Part of a small language model's weights.
Architecture: LayerNorm before each block, learned positions, no biases in attention or MLP, tied embeddings.
MLP neurons of a small language model. Each row is named by its layer, matrix (up: input weights; down: output weights) and neuron, and shows model dimensions 0-127. Each number is 128 + 32 x the weight over its row's rms, rounded and kept within 0 to 255. Numbers have three digits each.
After each neuron's rows is what it responds to, as a language model described it from the Wikipedia text at the highest values.

L8.up243:205147179132189122100144088106043127104139077122115134149139094089159119167130097108156095088080083114157120099037083114173059131158156161072098173132135132112075120067075157099135136124130087146118116133098093135155157135162103138134214155130169103173098079121169102145094148081138168127093082082172089105152150128122127122099104103159133168169136137087115135164098150107098077132133
L8.down243:161069143089107085141084229167081132107182111115153138124115120193134117116116141115116078106099120149162132153174143093141125124102154106128170133157090116155104101117103145154100096141168126103082127154150194138112053113147095095125161107104147186149239102129125164121143101099073119174111154154105142102127147118129150108143140139164115064148144121137133154166109074143163128076070
Description: Mid-word continuation pieces

L12.up65:175091122170180145147067091134099144119154123193116070171106131116132121149138186155152118116106094113085154157097146070127128139073113106103147121119140208164111128129144080138118137136112196089124101111103171124202108099195082137128141088144106142157150093110160134111098119102072170120175101188152140090153112168115094068099159056082135071160117181146150018082131135126133150169102
L12.down65:054122129088139132132147109097061132152137113113142189198065151142139161075072159165139050085139116130146112120125120149109108122103127117126091122115158153125086092130104125141096153138167168124077108112100139127159177140162163096171161118200233172156073076099127121126118104095126072142112124184149069108215136152087083132127058077130079136152136161117084151103151086155077150132178
Description: Word before a preposition

L13.up85:144144186109111181178152140138114143121168115139133102100100154154174130094096138127141140135155107116157155201106151117096166135126125116041191177112117139119134104094100079111149095093132160123129160122128108078156159117124123094100153160132158098161141140130146155123168099044169074136149087123142096074180102014143053120109109114141130128130136179126164120128111099130141176134115
L13.down85:137133166119176137131151126155123092083132126159112129112176114206163129145175091077120097101135097096131136153178163092144144136120167131154137151142106121137036072107167125106078139135143155180060092122162154080134074114168129074146139174163167121086086145118124101068074061105176177124106137155120123134163139112152099115161082125115171119104105121102110170157133103135088142164091
Description: Main verb before complement

L12.up1021:162172113047122128144121182112150180175164131101120117147110131218112111150138141165122107119140148082095087099104146153127142097141154190113088103090080049073085166113137126134105131109132134163115112103114193097164072157160087137106149115129122147111173119090171120106138106105105166119106091156126165161105111078126153134085105154120063147115130124173099120148200114125124109102116
L12.down1021:127118169168079112085131137172171130128155164169118155117142108140062106143121186064132117117134110163162144135222184107115138124128046088201127141108087111130120142127145144175088118134136113103095045124140111169181032131179125148164090127132098208142151093168099118142092153132173089120144164130102157152150145108098141098162117058113114095100100068105079118180100123151124114131121
Description: Object-expecting word endings

L8.up384:076166169099181101120100116169095119110126123112174141099159136144124126171131169103087206122134182128158096137112103114183180172112171148095163142120085120129139154123122056085099092116152152087179120062153081144101134164117140174149050109103098146155085137104114142168177116151116108166192120124122128115119092050142105118085200179112137123115191096115135136050120078143095142140152
L8.down384:146119144135188127116154144134116102092162151111169133103153141181161140144122125145111111146178119129185116146156098167043076097118174099086135119190130132102157173132116126154188155155085124101058089142074124094094067198142134117069114094122098103160144175103117077201112179174061157092111096088145079135115128144086156115148162123136079108139159148124158116088073091124105159118163
Description: Verb awaiting its complement

L13.up790:094121107141094154115140120138130174095189141104120166082167180143115160176110122116117107118124083129133107109035165092133117110095133154188163143069099153147142054119157071136116145215158138107148109099122152125152150146092148157128146126154068091143122071126138165095108154104117163171106111123111117099122133194080129118099115071156116126160122155078090072098163068153124112085097
L13.down790:117117120130141073188130141142151126112145094062166133100104132115145079140085108146085171194128132147207123174140131110118112183138138153157137147081150117072156111075114168165119166103214159109147123160131132154138131078133104154107144171142107108149097142170117181131159159141171154166171135106098090154121104092114099143191138145145120078143181122097081112122135155130099115096114
Description: Take forms and word-piece fragments

L13.up7:186130170119086135123133112060145108130153067158134150131132157211097155171118184160164143124072187101172116120123090088124139073127135121091106145131157064141107131144125140145087156121141177104158143142131124152174097153130111091129203070077107179183121116123141108102132136137093119120085182121060122149129098073118139071134130097140159124093152157094145072092144113186101142115087
L13.down7:129118123084086113050165125164119102103164103195165122131153122130132094126094132136149100190188104091114149153112100085118121074143074100034089124171119103114174054173129103165140111160176168128129158137067140116114108076079193193138141105157119175153158146182129045125156136135169082133188147132113156168196106126134175148120146129164165156153159091126160133119130124152091101118107
Description: Table numbers and connectives